Part of a small language model's weights: 6814 steps.
MLP neurons of a small language model. Each row is named by its layer, matrix (up: input weights) and neuron, and shows model dimensions 16-207. Each number is 128 + 24 x the weight over its row's rms, rounded and kept within 0 to 255. Numbers have three digits each.
After each neuron's rows, "fires after" lists the tokens most often just before its 100 highest values on Wikipedia text that the model never trained on.

L6.up780:143141105095130134172103113092140119196131139156171081127133117140136106142143141159159103108145147145129071111120129128148118146125126100137087144097161106122113139114146137092085115100120156132160111108108100134156145142152163107104096131141142100114102151136131168074133138154140128076124107125101115134185171128092146126152111124139054117142191154069100111116096126065138132112114130067130109130159110088128123097138141076140089162170143136150155142104101104132138136103168171154152161153135158166131139165114177139125132096131117120120126126139116135129106104110119134156
fires after: "=", ")", "\n", "er", "\n\n"

L9.up993:099100096122101110100120119130146152154114121130111138126112110128109120091099146181159141061122141111191127090111125126155158095169109154126095133139108148146156127097119112096120087150135134181141163130149122128122121115117173081086105124152138115151135113113107112107155138148137139165112115137152148132150129115153139136102133130159089156099123132174140114130137143189126167143137128067114142142146118127137117148125099125115103102148158165156126091148160146126149138138147107105145144146159174134149114091135089108149142133097139078125127141211113150147146082155151111134
fires after: "N", "H", "Sh", "Z", "as", "ass"

L9.up433:135134120124149170201122110107139123135154101113135079108120111153063092141120117176140167124145133085130127103171146116101129152126140141137126176121102126106083134071143165077110096090087148122116116110115162126140106133126112120145136160157133148177131164132134139108176142149150067123122134123126128127166146109131100171132168122146134135100106170129165105110159132104139127112120123092106124162145174141116129107113102124094127103148150158165098137106116148134107131144132063120135081114118147154108108131115140116154101126164101123141095133127100135158108120133160148145
fires after: "C", "S", "B", "H", "L", "A"

L11.up341:142129135152128154078194107153110094123102120166151098125157139135110090149115092101138124110165100137120159126098149098186114153149084160094121091101111122072148137093122113150136134148137129067114157154148144103094139164163143096095155178115071153104143122134142104183138171107092094157115139108126123124137109121127124146102157115097154130166083109132161132111121148139123116115098199170101129121122136127133142119095104124139114125093108141149120161143127131094118128144142113107130132127127129125124109105156146164101127139171154167108162172104099165139129123133095113158
fires after: "f", "F", "d", "^", "H"

L9.up207:135118122088109136093120102147104126130145168157144131121128095113142154159112142138117158161103130092210169168089161121152121153137143139141141178106108074152111130121121125135101161112136157099130134101109135132197141157116118140118122112128132176105135123112129154145101142082157100082142133117113159125142161142170072145121138102134165123091158164161103155113127147165152121131098135128106082114103129113141092130179133125149120117138141123083156145107126158146136121126115146147103123128129123127171072121119088123126140138104090123165144123150124144145123136097086146135
fires after: "w", "iv", "W", "g", "h", "| "

L11.up153:174133114117107147109149119083131114156112102174139092122147123127084136171103078109123131132114093115124185134159110125090146147122131157102130146123131121124100152147130116152142132106136155143107160107056128137101105089156129138112115146060090140120166088115154117146142144093093090114138146133133152152094144116116111115133117133095143132106088139157121152140112109098139161133112123166109092125156142089153126137152098123131166091141165111166101099145116152110138120168147093125148102122165176155112131102107139126130134140100126142123119120157145115115127112182122143092
fires after: "P", "m", "D", "S", "ri", "M"

L6.up715:158141122156157129128139073147141147173114146134092135133156124094132103121129200180131140137143142146099131145120134114140113128121113124083152125106144116118116105117122082110123138151097147136132096115123079086140112145166146107109198142127150135130150122136132101125129096121192121132148142129130172143165129087107119105144109089139080126102149145140114101128130162116131080108112174134135123149138096139151180138131158092166166160128129124142155148145110117129133122129090145173106194139124087158151105133115133136094108137068097111093132116124122120114098140103136078134
fires after: "\n\n", "=", "\n", "==", "P"

L11.up702:117118142168130127137129131145101128132095162096139128130148114087119176130107125104151108123137132146105126104094121135131122163111091161180101138132123105138152160082106130125131140127146101116117154115108118104110140116106120131083160120173128179126146135132117130152131174130158066093151146147153138121135122150112148147118126093141181133153107160101105199108065106113171150149051149127100151071156146116114164117128097150147149126111093110124163130152140118117120108150128098108096145124164098114138147140108159135151154158167125138123103170133147107140153107102146108123
fires after: "m", "F", "di", "M", "u", "f"

L11.up467:095068109106140144123152129139122156138176117151127194173112172133099105147161117116155115127123085086127154134121123126106150134135123139196096126153090170093134106136095107128096134086100144147089159113158080149105150124145140162121119136135124110065118125139135108191169089113136171141132102136148115178138057114129143089123121128137099121085123152156137108140148126116174102126110122102106159127123097167131096098142118101130095104118114139134120085154101127154164120107094113103163149105150155146169151136132101106129131124161135186127141126107130133123116108152095133124
fires after: "to ", "d ", "d", "a ", "al", "m"

L9.up534:113210142109142103142147115147102116123121190156134145093177061112136091124130123122122098128121124129114110085077117137145084112158138148116113141122113150125120129143143171149123139127121155122122108127128143098140102153075188134140121139142124184115130088091089105106120167169152144085134158155127113137132115110109124124122130137137143146130135144158174121122167098119112115120113099120119162126153120165124126145116148133074135118116104140094131121105156127146112143087145127169121142134134120121089127142132170161153132181088138139148153159123051163088103130119088096128
fires after: "C", "L", "c", "er", "v", "F"

L9.up484:109132103120112120131075125126071126099107157137094099133112138056117159153152127106127085115120133151112156128123132104076172146108141131146159084131116131161176172117164125141096173098142149095136158101128116158142147093133114173096141085132120145123136077134081156138085139125135148131183152159185113146165121141109099078134142145090150139096118118104148155139130118132103115099123126164107134106157130125149137117134124123128158183122138115152104151143190100126117139140114118130125117132152138129141103124124135146138127120156155113139115115105108183152149141081140127185
fires after: ", ", "h", "m", "p", "(", "and "

L9.up45:074096168157140147091127127120132103139149149153097133133126123136077111112116116123128118118144135132138147124090174123127131141129168134146142127100116094135099088110128102125146151142116135109127177107067085133138093129156121183155122126124082153094135137161114138133126139146115094129157146136165179135153126175140083142132136115138094129148116149152106142100111183092139153132134154156158150137121123137131150143144128112163126101108125101094117135122112096131101159137099084128182107132101147127105120153100108201117105161144121119180105127087142174141120111118107130112
fires after: "M", "w", "f", "sp", "W", "u"

L10.up826:152144143139147087140121100159149110132114104191126119137115104095104147099103153111131148166125120144134166100108136140128104139127143175099079104129112148119142133140179142163126139123136139131119106098125107133135135135150097102123157112143121166133107130120111091161143114131115097146095135139110190124144129173100138125121149130129101094129124127165101134164115077111135149177127125089135129102078148156143080152138112115116155176075116177175119141139081097117124140104115119082136124137167137141124118083116133112104093091147139121164114139121152127131142114133135145173
fires after: "w", "Ch", "K", "W", "St"

L9.up678:170143111108143113095138126148093128123183136115146075107106099121092108109123115154140121089124140104123123111140118098135120167140136185101088152090138146117101137135131135133164161103148123124100148160146140098125120150128112114144120162119123149129128153100133160141133133119108099135108146079127110129131143125132116085157111187147089103152087123150133133126151154148095114134139127162113077154110115155122150121128112127132143169119063115158181140166106122118130150177158122156142090132134143093136139146109112143150145125137093146127135144140150149119100057162131168119
fires after: "W", "H", "F", "Sh", "C"

L9.up958:142134109182144119161077125127112156159138130156126099141134142077052137126145078134116123151116130067127133133140132134139135151138178081147162150135103146132119117130146139064093112140142132110133131140128154103146078090118103089114094103150113158159135096134111131100132138167124094096112089124121173099130147125131115157146140141156115089113142118152168113132166172099126089128149173128093174159175139121124131115146147162095084086096137124168132142074135147119099147110167110105157112148134148156127133168137103123131110156091141148122130105141105134162104111114143128124
fires after: "F", "C", "M", "N", "H", "S"

L11.up639:122107112151133101109150142093110136189160133120111157105128096110116119093135098162143188158116138128094143116155110125130187145123103136158114149107163179095105157105087145185100157113152058109118144122104159104129165115148107134176095144132111140147096103129161110116106158099111117130143143163137130142093116123141117125154135155152131121163120130160124112128112147146134136114166133158123109103139084136175109110098112149147125153103156168106138117117122125086127113144124157159175080129095167124098075154148151108078133149112148131147118154101119085100094133126124163148
fires after: "g", "C", "G", "M", "a ", "m"

L9.up893:103110115112135122135152138133113134182158120105140140139134110069141095101162109155129106148121122120082143132141091130121148135144109134138145167158155110131130145124116147136126115101135120144181116111112084114109166140122149102143161145121085154151102124090180084126135166123116154118154130130126134160136128088148135118119142134167168139135102091101110099110168157131059133111136120162140102117096067148124158120159078148113110134137148125123106109131144129115074122137113142148170151106115163115145111113127110144124121150165108103181098165112161179116099169140084130130
fires after: "the ", "A", "con", "M", "ac", "a "

L9.up511:152113120165170113151159102174164092120128147093130133136182127088148133112117141099113107140143122162105194128196127120129143153112096173103099158123086118114110104118148117105143100097134110113121102098152145149127167152129153094105114104131101114186169092116118113169088121167108115161121162150159106171156108117105114113123134131112080168101083104126176148149135135125174136114146181147154170121122128130163152123118118114159117150120146138147137134072125106133140126145131112112110117063120143123108117126152139130160160118136134142122108145126162112124105138107123141125
fires after: "the ", "m"

L6.up531:166125108134119157142142120101176107103156103134078123157117141127105105126134150143134131166117170141132159121097129149122129165185095135112122111145128135129092128108111135129139117129136153149098094130151148131109071113101112119145087162154127140114158130105109154143177160093104117154143129160122136145125150148117124082133125101136114110154169120153168130123142135100142063140152135084152103133149087114154143139089131127105164123105137100129119130133140124128113113164138085127106128111116103089123141104154140138090098124146144155112177089117074118137136143110120133071
fires after: "w", "g", "G", "d", "m", "M"

L11.up97:083129135147101141123116101147107128094107139178155142131109125144122154105135122137128100142113132080137167106126096142115139099136127126097088166121142143119121120125114119146103111081108119129125195137134136112179125117109165102101124137176126100126118113065139149162133187143153142149149144090147127133146127107135118094117114131147107121127176147149133104139072134134124162149092150119142116177174147134113131118131097131120117126125135119156120158147123136146124115152139099118157053096184148155073127171141133129120120145086094098088115122104147116134093152158127128102
fires after: "S", "s", "r", "K", "n", "t"

L11.up990:140165121114116152145144155111131129143075106152144137152169141117147132132154106125076147143122158159116110112144069114131129180083096123122126136117129147131147168084135111141080118075140159099123118126147121112091130150145132159110109125144147136114135132113133098152102103094119104144129114107115122151147127141092097134128135157104151097124133142105112185139120142127133117146154090074164143139163163106093123140154115172078131172139093126141146110099139124143104119150112118117136070123154130144106120139122127125066148153104137124090146138129134115112165096094155099139
fires after: "F", "f", "-", "c", "a "

L11.up1006:108101071147158203111081142102108116138173113145116110143177072141082118140074151119128148143122113142128133118124136111127129139174158168104159143128101146127130120122136140099137140111098156108125130129099155157130198179122159125052149105140140139083080158143148134163160116150154124117156129130119133139128102108184123118093169121129121142115147135085105101125130133115132104138117151095142120090112153095162072126121151132135138131171103163131114132136121137138144145127149133113152137142126134118114154124100120179142139117100118174119115088143142132167121119117101160130
fires after: "B", "b", "le ", "W"

L9.up846:108173152152090112176126115077175118135152166158099109131148085124075150153153136142127117134180099123127139110140130119118132152149097115147200120126109126140097121089155124109124147129152126178152107123166138107124130141130120115142131124127114082119109086119123138133124142149103107150136143141112166148093141141179133139120174160158099121115111146176117124114154065102133148152106079133111131125110109115145085155104099170096092108101109168186097131113124073127119142122134152130126122084144114136094090159125130149117136133150102126115115092141168106149136166133091148116
fires after: "S", "ex", "N", "con", "s", "es"

L10.up333:133144178135149130123137115133082140125165142157114163091118125151096108118093156155122155102118090157164131114065148111090120157149135163160170154162146154132125108145117108118133180151099082158110137120148125138157119145149130157111140123175149127105131100111163154171125095118154094136159122115131168133146102120134106100088149099162113131140162139186117121147147141124094117111130092086123107129067116106106103117100147145123134143117099127120118113148122089129125149127103133134125076157140167160124110100123135143121137136111109101127080088144155120164147109174150185192
fires after: "w", "W", "was ", "b", "B", "c"

L9.up274:110119121116105151134140109108142116136124105109123132102134106123147105115111101113163174138114119139119149088142115103112141114098150166161124095124135069114113110095158076109112121130162114135113117076126181119149132108121165142132110157137097154119093178153165148182106105129159104145176109124095139102126152103171146102147145118164155112145099153131134151148127137141135126123096116146141138087101124132144105133089105145135099125173127129097133152154159147149134078069112123143167083135137144131095092145147141136113119165077160096151123136106171116144105092088136129165
fires after: "o", "R", "M", "r", "C", "St"

L10.up678:111150113099104185125088143110137129110179154115147134135100120082137133204087106114157114113152107099135125130136107194101135129138115122151085143134084148140127128177118103101142094115125150127136116097114123088164141136120117132125143166136091118144126100133152170141157118159110133117100115108175149149116106135138076125121136135126142137128135146166149118110136096115124128158124172139106089114110144112129134116098164118110106127152190148084140136118100113141126143144145104125102138145137128096138106118108166153106121088106111127159128146151141184102107104124096107121
fires after: " ", "| ", "s", "\n", ") "

L11.up347:167132133152133154115132118114147106147120170073136133140106142111150152128106134172131079081134083140118120163116101135165093131144101149122061130151112140153118101107118135126138154143135165145079074087119118138113120132099123164154091128134123120154101139106095120190111157133129193091121118119120120113169142147141087140142108121129142111130115138130185153110123132111126105131117103081156161156167151142140139154082146167108172151144119128111138141125115132106158144107180100145137174124160094092089112142108141150133111135100138110144116116163098103145154118131113117149
fires after: "on", "t", "l", "et", "T", "3"

L13.up161:167155133111098131133139095073144084157102128174076120127132130111132112139125144181109165104085137123134152104130163115125109139144076102119104147165136144141115139109059139137102144168130109147121130161095165128156098126153141126133134123092106095121161115139069101104135123141180115111134121176117086128144115092159139108153113135125140099137123130112153099136136134144158129077127141111110150104108121121117113106083151120133194133147109133097148111153138133132154105143124109137151126105147105119121097134094143152166115121093117132158098137148156171129090169132141079122
fires after: "h", "th", "Ch", "H", "ch", "ty"

L9.up185:140153122107158105142130141155100091114091126133117128094136145122154109143113121107147106145105134130115102108121119113158111183108172113152117108119153121113112138135103158123118143118112149146104059132135085086104120103123115100134108154154142135143139095103157103149131168148122129052152111117162155147133110095154123178135131141116123133106124107154131152090138122119167127123160088133146108147108081125144111123145158101124089140108127144081130163097160109114173136137098165102131115143097112153131126149134145155114143151139137108171158122125156134121107136141134082115
fires after: "c", "C", "E", "e ", "- ", "ex"

L9.up237:126120155146137167179148111083107138141118097119163121142116094103137136115160161135124163120138118171150148073153111127114117174140140076115130079115136129155137076090154143150065150120114129115120122091185126111118184105121120126109108162097108107162130181125121095117120135134146108120145170161125111151092137194123095100143141131165147101139097109122120123103152114117117099131082160113122134133105164112146166131136094135136173143130120173161137132110143115113127085141148125162136147135126086134158102133126088129147122135115145098132138153110139069116101107094115145113
fires after: "Ch", "un", "u", "i", "H", "W"

L11.up0:139152146127123141126063106164138115115123148111118075130102182121152124131124159095115092114095116102092138147105092090142157164121147114142140152133118121196121114116124113133109113165090088150121132114124174130128116132126143125126112127149148125107072132124147097132121146147166160112134131102090089132117113163161117112107144161135111132101139091170197158136096123150156133075136163119103120100142131141114108138106122148090139115080130117166116125110162110167082138134112123133133106108128131117125104161118125156115118097163129160136120129195172131149157161116099132148
fires after: "L", "3", "ver", "F", "l"

L6.up1001:104188129176139120129140115115157105139090168152124166125125131110131081125146139164140138133126189109131156126115124146146109171082105109088153138160077133123154101141114118107151122081130123106128124143094115114154099125170127150135134135098138154140114136148155101142100113121104062130111159184156126178142112107155139094146160118133105137098124141169090089098161105157136080120112092139124088112141128146148154143117133100125175109129134097122138111151135140128150159125107165090140136080124135109156109148120170167129105136081146129120137149136171152120112133116108161133
fires after: "h", "et", "c", "th", "H", "av"

L5.up247:154140100130094150092127118141181155152111073132141148127114139116130100085121146147122173146041125135138144125125148091126112173156157132120151101101167117126112133134129149127157103140118158097120118113127116138127109140144121146116153104152121105147129153130161112156127115137133157149125134109157183147156142074102135102122156120168067134118079134136104094108145150151096090124157083103122135160137121118132158133145142105134106116129129109162097098151101106130081118120104152117147139104144155128106145134123141141127150143120126131151206159153162155101116103120109138137
fires after: "m", "1", "W", "2", "b", "enn"

L11.up71:095133136155129132129099118155111172117163126175158097148136135116143114104144114133168117156067142099105119111122110153123131099166130130123138081129126150106109121146132181137105124127176172119122117142125125115151117130127100161132103095105109153117119152086096133081137139128163098138142105149090158109119138141110121111147142110103151096102169118144143112127155136118119120174123155124099108077127136152113151120100105134109112148109161129111131115094107160151114148144166110117117131151140125100132158115133127113137144200105161143138082120120110151120158139136144113196
fires after: "C", "P", "F", "D", "R", "G"

L4.up952:125146143104120120185100143131119115115128186153167139097076128073191133136147116135103167130119119156135144134126119129130108128090109145126142112163135126158158128143128134093128124083125145111122121130126158131101109112169170096133133090090079088158140094127130146126096106113135159209163175115139126120114135132109137129080144106064121081090112117130162128111081150110158121107148127116102160132107089156142131154124137128119150158123130152101111150089124118111141112114127074126110112148120103137136132130116138156147112133167163153112139132137180114085148178128143127120
fires after: ", ", "the ", "or", "m", "| ", "ass"

L11.up358:167131124158109161136141130135104163174114153148129082136116094113175133105140129131123130145096134085126144107176104114137135156100116149106116159067135138110117110119140122105155108185144135081144099103151135142137098135183121130132132107138123104097114097100162120126150135121116161154124122150192165145118122118147107110090157126147081093147117118141116148144133147139167137115092134147095138101096124132124162147164143125120086115131117130140141122161163125123139116168137169080133067134140115094136100156109131139136064151116145135108152136157106150121134100121091159168
fires after: "F", "f", "own", "con", "H"

L10.up812:070136126149113120122136146111165124159140136084107134121091134115073176135161121159149173119081118152129109127123151140141176098092153146115119099102151096176104131107115154105105097098126138147110147128140156108090166133107094094109096136098165166134107110100163133129109123118103126137122149173134115106124157135117110120137138148133105090172135160120133122134140133148128134182148132116181130109104110117146125127128084134119171139149108141167140150156152107127114117135121147128141147118160137095144143103170121104159129169106119111130058160128133112146119120120119122143
fires after: "of ", "-", "as ", "'", "C"

L9.up505:128178168091107157140142077109112093149109142123084097149165106108111113120090131174119172111127153144144094144132133131116138136145179109109114146132168116144103086102154126106157125107160153124149118100114122123151151146132166154111093155185114142151138125109132164096133145121171122085129110126128158110195170143093115105144133140164095141094108126144140121099113159137130103109065129127127147093130106123138097128100158105152115103162179161131069091155128111142123172142110142176111145106111149129154077119097135114113118131097110142086126192161118150139147142133111151150
fires after: "=", "===", "\n", "2", "re"

L9.up847:089102100131137137099091089156111123139097127123126117120167131112129156144175139170125095144143124090123130169117123157129121149110102144148170112118127120095111170141138137103070134070144165129098123156135119120119143162092158114143168156153103148123181109082169147160098118119099140135132168114144156176148125149106075133122188127157119142125110148170082120113108130132141153144136103132128094105118107097123103147153113108122134111137174124131118077170138086147127099109101117117132130125113144128150128125163142141146152118147114110106121179145140104130101167135095109106
fires after: ", ", "s", "S", "the ", "of ", "an "

L9.up669:136137131115083156103118097147134086099130096085135050143118117119107128106163085156134133124122144130100108158109148141048110154131100104158142148086110133111113138155093166155134122091114118125118115157172149139113118127176145087137145152146149135130135171120157143139148106126118144130160110139160130105148161110124108137134133121115106124111136178166135116137149129108121129135134119136102055152139141106154090137129111136137148094131175181145103111123085123122111099129167135118173164111139135180122086164098149094137154131087140110156128148157146152175131141129171152107
fires after: "S", "E", "C", "W", "K", "R"

L11.up425:126153129126082109069073093126155113149125109142147203132130165186129157148128120154139120132119126113095145153154129147063163093126106158158117139167089146116149122119126128136089143132130152162123167127089158122114130151149108135117109108135143135092148127095157161137094137124113171126083146073102150115106148102165136134149114108139129114141159166155124082102095137097177119152082117104155107110165102131111131120136125085136118120113183120125113121116108136111133076139103086109142123125149174149130123160127102120101168145133093133118101100138133129125138148136143143099
fires after: "S", "d", "s", "D"

L11.up402:102151133136149104160117141127144124129157102177071117112148148093081134126135131141112137150144136103088133135112102152107127126129125106149106140148147176150135128121153132085122156136112109149121139154123093106138192105122077153140100113121134145128139121143140115111124161116128161095125110128131155120156143115114123157127153121123131107147144095174099137140154107112116065133166098156161123143112103088147080204159118162102103092126093118180099182117104167097137114154140101128123118136091107161100094157084150096101120149142164112135130137137142092180136101145102121081
fires after: "C", "Sc", "O", "Ch", "L", "M"

L11.up486:135169096128134129122107087107125073104114137109158134160172100139181102144156158151135152080144135151120078128113106114159117106131098147179167112073124130148153087121095164153115147128101137090126091111129124103141128129119161132137114107149143108098161159111118103142106108163153158099120098119145112140123107176139117162114110151132105146122152152118123138136122175152108080131105117089122131112183109144142155119144144102092138132122118147123174158089112103116150091137154069150116129102125099160133132126096097157098116115128168110112143141139103126142187158166136138107
fires after: "in", "f", "F", "t", "H", "at"

L4.up406:112153127121111146148185100139172083126125125095105133165144107160148141130109120125149182181128158115083107107092135113166132140129083103143114145178151146109090127097151160151106152138121166143150125121076135134085128139155128134144142142122149150175110137088090133103120133166128116104089130142092087155151151122164139107138100106135136097171114135120160128145148125121150129118160119092142188130130104118113128155115141109120137093126117102124057141108157122115154108094165136134086157136116161148134099126157122161112125117084104128136129135119146090088132149077106140126
fires after: "c", "s", "f", "t", "C", "j"

L6.up274:138168146191141104129087097124114095160107119120117118131130136143145134146102137135130148139143130150135125117162081133170090165122121180133120148123134088126128133108124144106144113125086159182083123098126162094114189114113095174126122170137112155119133155146131093167114129150134097135153079137085102121101119142112106133140127138149135143140090116113166100147145148151143180161119150140104177117112146118136114102119162125131157122083104148141103119109118143129103117095096111166138116140167088147119084146113173128099101134089095129083156116158149118178115132099093100079
fires after: "l", "L", "- ", "R", "t", "M"

L10.up654:139097116119166081098172105152117139113164139150133115112129163140122136088161091119159187147106147124122122127139116152123127171091096099133138097143111103074145125091126107156137112086102093155157123115131143124109131159133051109146113146110125104189080119133127120182124102166113106115124128155144153128129158144142147122139138119088121102125125117171126133110138106132158168110099164125132119114098094100117119123146097118110161112135133128095094067098167169134155170120126162168148145114129111164113099159133133091127150124110111135134111144138156098114085163099114172140
fires after: "om", "m", "M", "e", "the ", "S"

L11.up431:108155143119133136116138091105072055131088131111139061115159128089097163122128084101071102102130102117162162104138110124116111145090140159106098150085144152124144122136127108156124163134127114120155146160124150121113159119143162099129098165110116164135160127092133120131132133156099107124146109110147150145121150104149110119166165153100163152096173111148156135111129181082117115123099168108124148117108137129109181139135132126113127126115146158147150106146190127109119128136179097111114205106141126147135116158132127132149112162143157110132136118123125157120154120120095131145
fires after: "F", "H", "h", "f"

L9.up18:113128109130140141151144121127148111150107127131144101122143114139106133116139160117152139128068105126166117086133130132127082148157133135137129141124160114077131147139193148121113148125119104153136146092094126096150117143135138099127138091118077133111117125098102154058113132116116169096131102153128128140126152142151089067137123111128138136116147096143128164145133101109144114125128116131106130117159198108173140150146163127117122143125132129167157096134131139119125141182121141123139081111097090156075106112171165132090156148099081136122140121172124098095163102130116158115
fires after: "V", "P", "B", "v"

L10.up542:151129149081131121157178127120116127139127095148113102096123120157082108150151142159141130126154127119131159122098081111130081155085137124091113112083102120116098111154120176142095141108102135098110081150122155154159114138077129142138126113113103195125114156120159107124112134154126052137111132136122108083123110145144097138159144127122073139164134155118141137140164141115152132149127161133129148073152143156114135147137141088134111126168104111165137077099107126134107129144114128098120088156178144132140118103086122133149147147135137121141151125124072172151136101142128177118
fires after: "w", "B", "D", "W", "f", "F"

L4.up600:126135146089085161108146100153088101113097150120162084155097092152099154145070100120133121111156116111135155133138183135116127120128138124149130148134136142101142131117162147164135099107159074149120162133142121144132086116194101112139114165100135142146118141117150115156172123172100094130122123086140143115112126167135083159120151131132114090113107144140122119164181137129112086095124098125125124136139146136116123135096146152126135130143130140150143156141167166135103133102128166143113150113116134138122128118115154119148154121131121094129106139166145142085100158156117149109
fires after: "| ", "h", "c", "G", "-", "6"

L9.up404:125184118130142118129131120162103099091171163152120119118159140157090161138162114099126102146153116115133109099110164114158116107104118136127087081140125115159091148092155137101161171136131112133117140104118065134059113140153112146141128157089179115120116100148137121168144121131086118117157101119168129158145111146120086103102094129135116129156122137109140118154150172178130097123111106125103130109148093158131118092128146136105126138110123157155110109114095127112125145152075130150147090120153126125142140141119116172114122152113083171181104130105129076121110149127107122154
fires after: "a ", "the ", "^", "The ", "m", "t"

L11.up351:129147127122101121101128108119132052159155134114121078118141136142088158122105101164123147171160131150125123107142128154122150117140119151152138091145117117125142124109103163161129155127123178100141157154169120093143108101178173069101165112090098096131178122117146159140129095131120136110136132120178135172110146099189118127122146125157145136111128147139151118116123150076114109148099134126084123091140165155115091149089162118116114125135116129172139122143142113155112103157168172122128173124089118090119129121107115143164115161149110125116123149125141105170077135096125159098
fires after: "S", "R", "D", "v", "d", "N"

L9.up718:156131112132124134168122143111113163150083166078118114101139119080155104174151125154167133110147079095145105090089106151160118060130146081153102137125136148119137138151141159124126108055142130130132135133105142125157123155123133131152131115155134145103133169128146155100175137177149136118121103136106172112153124139130123125132100136116117145085146124139108109124148128167097121142127170154127098142151127105144148106084123120121134141102114139107154126108154117120151149124143141120126162111119125127166162127135165090083134109150113116100103158129085122150138063149156114072
fires after: "| ", " ", "5 ", "200", "–", "0 "

L9.up854:093133109145087183148098115101179133137125103128098145099115107175135124125127137144131141054159111138150114175145131138112117144143150111107125097141136163153132169077138096108143164124144139135115123143107123135101093141110159136123137125115120158130145102127132165136106161136098100110123140144166116142129148163132076089097096120145143163131144132118156146156122113115113118120088154171129138121166082180114152160130108065121131109119100143159146166123079136140136125104175062119100144153117100130130161154118119137148119165154114130102164116117102110131163116125138158126
fires after: "M", "^", "b", "m"

L9.up355:130135117128105142193135119087151141159133121165117079122133138115143156110130144113147114069121123119134166090163162106107117179174156106104130102138117132158130135106170125106122145138129145176129133136123130127103120104158121087108113136106140102147146130134118102130153119183145142134117096130097129121078131095124100131132130119129135139114144103184115129072150114089130141130062118117142150105158131113096154153096098112071127129116122166130141147118110146120182132115194120123149120136117127131177124127122101117150119125087136128164151177116151148148148107138075155144
fires after: "H", "F", "S", "W", "L", "N"

L11.up124:088122142135158149116106164103139082104133148116145116150125174129136142131127138125171104155096108073156124106124152129112150132108151145105122105133158113094108138072140109053144138112142116126114147150134171121168107126125141109118182159152143126134119147121126173147115118138125124132097133109098104135113142106150132113066152078123161128114160127149124159198130148079129122114135155117147150091143138130116170127139173120148107109139068128148162110147134108099152116131099141099114108099110131106106161126130141117124132122167109121115145093137170109117140136128115157078
fires after: "v", "R", "d", "Col", "V", "ov"

L9.up798:097142130099185180146144120134144111109147103134128129139113144129143131135120155162106126120102119159146151119104120120134067123145132135092130095132167161155124167122121137163097161103118123093080111128132125151119133138112150151124144123139129129122108215151099142102133120126157130141133119125153151100125174128100100125164154127147134099121134135068154146161146146082162095074087147083131100078128146118126170157136135116145132144124133079133142138134091108118095153094085134129159079143154138166120152115073105142124147159124068107102188146125115112137133118128109121111
fires after: "O", "B", "F", "ul"

L9.up857:134096159175141099131135109114132100182158127124134104085126138114117116100103180123175125169125137131129120078127123106150122142094118148100184115104153131136113134109146121125143130122160095158168099139163124120140135112123087160147149135127118139154144128114147097081092103143069120129132150143139112122091121194160151106121111136173126105098137120153141120129134126109155168102156109122100118142113127146123098146144108132164144186154120183144140103134136120116116132144140109089162109143112117115074113158129115107122128134097116125154155101123155067118128116126133149137
fires after: "Ge", "G", "Ch", "W", "g"

L11.up1004:097139111117116124121134113118072078132103165128096149142152136105137070144152111116132120116112107118147143116107148122183118138124113077133150120137073151131143145175108126112160130092154135138098105164123120128142122079159113135127097112154121112134112123167108084119158141171128126134133142120112133132108108113163132139133151108098114121099097136139116130155105153092123087090127184126120114143146097117161132097099112145097166114129127105127149135197140173133123137119162124152114129138138108144140145133149162110074160121123107150180129160160142133140142096100110093083
fires after: "h", "H", "to ", "oc", "c", "th"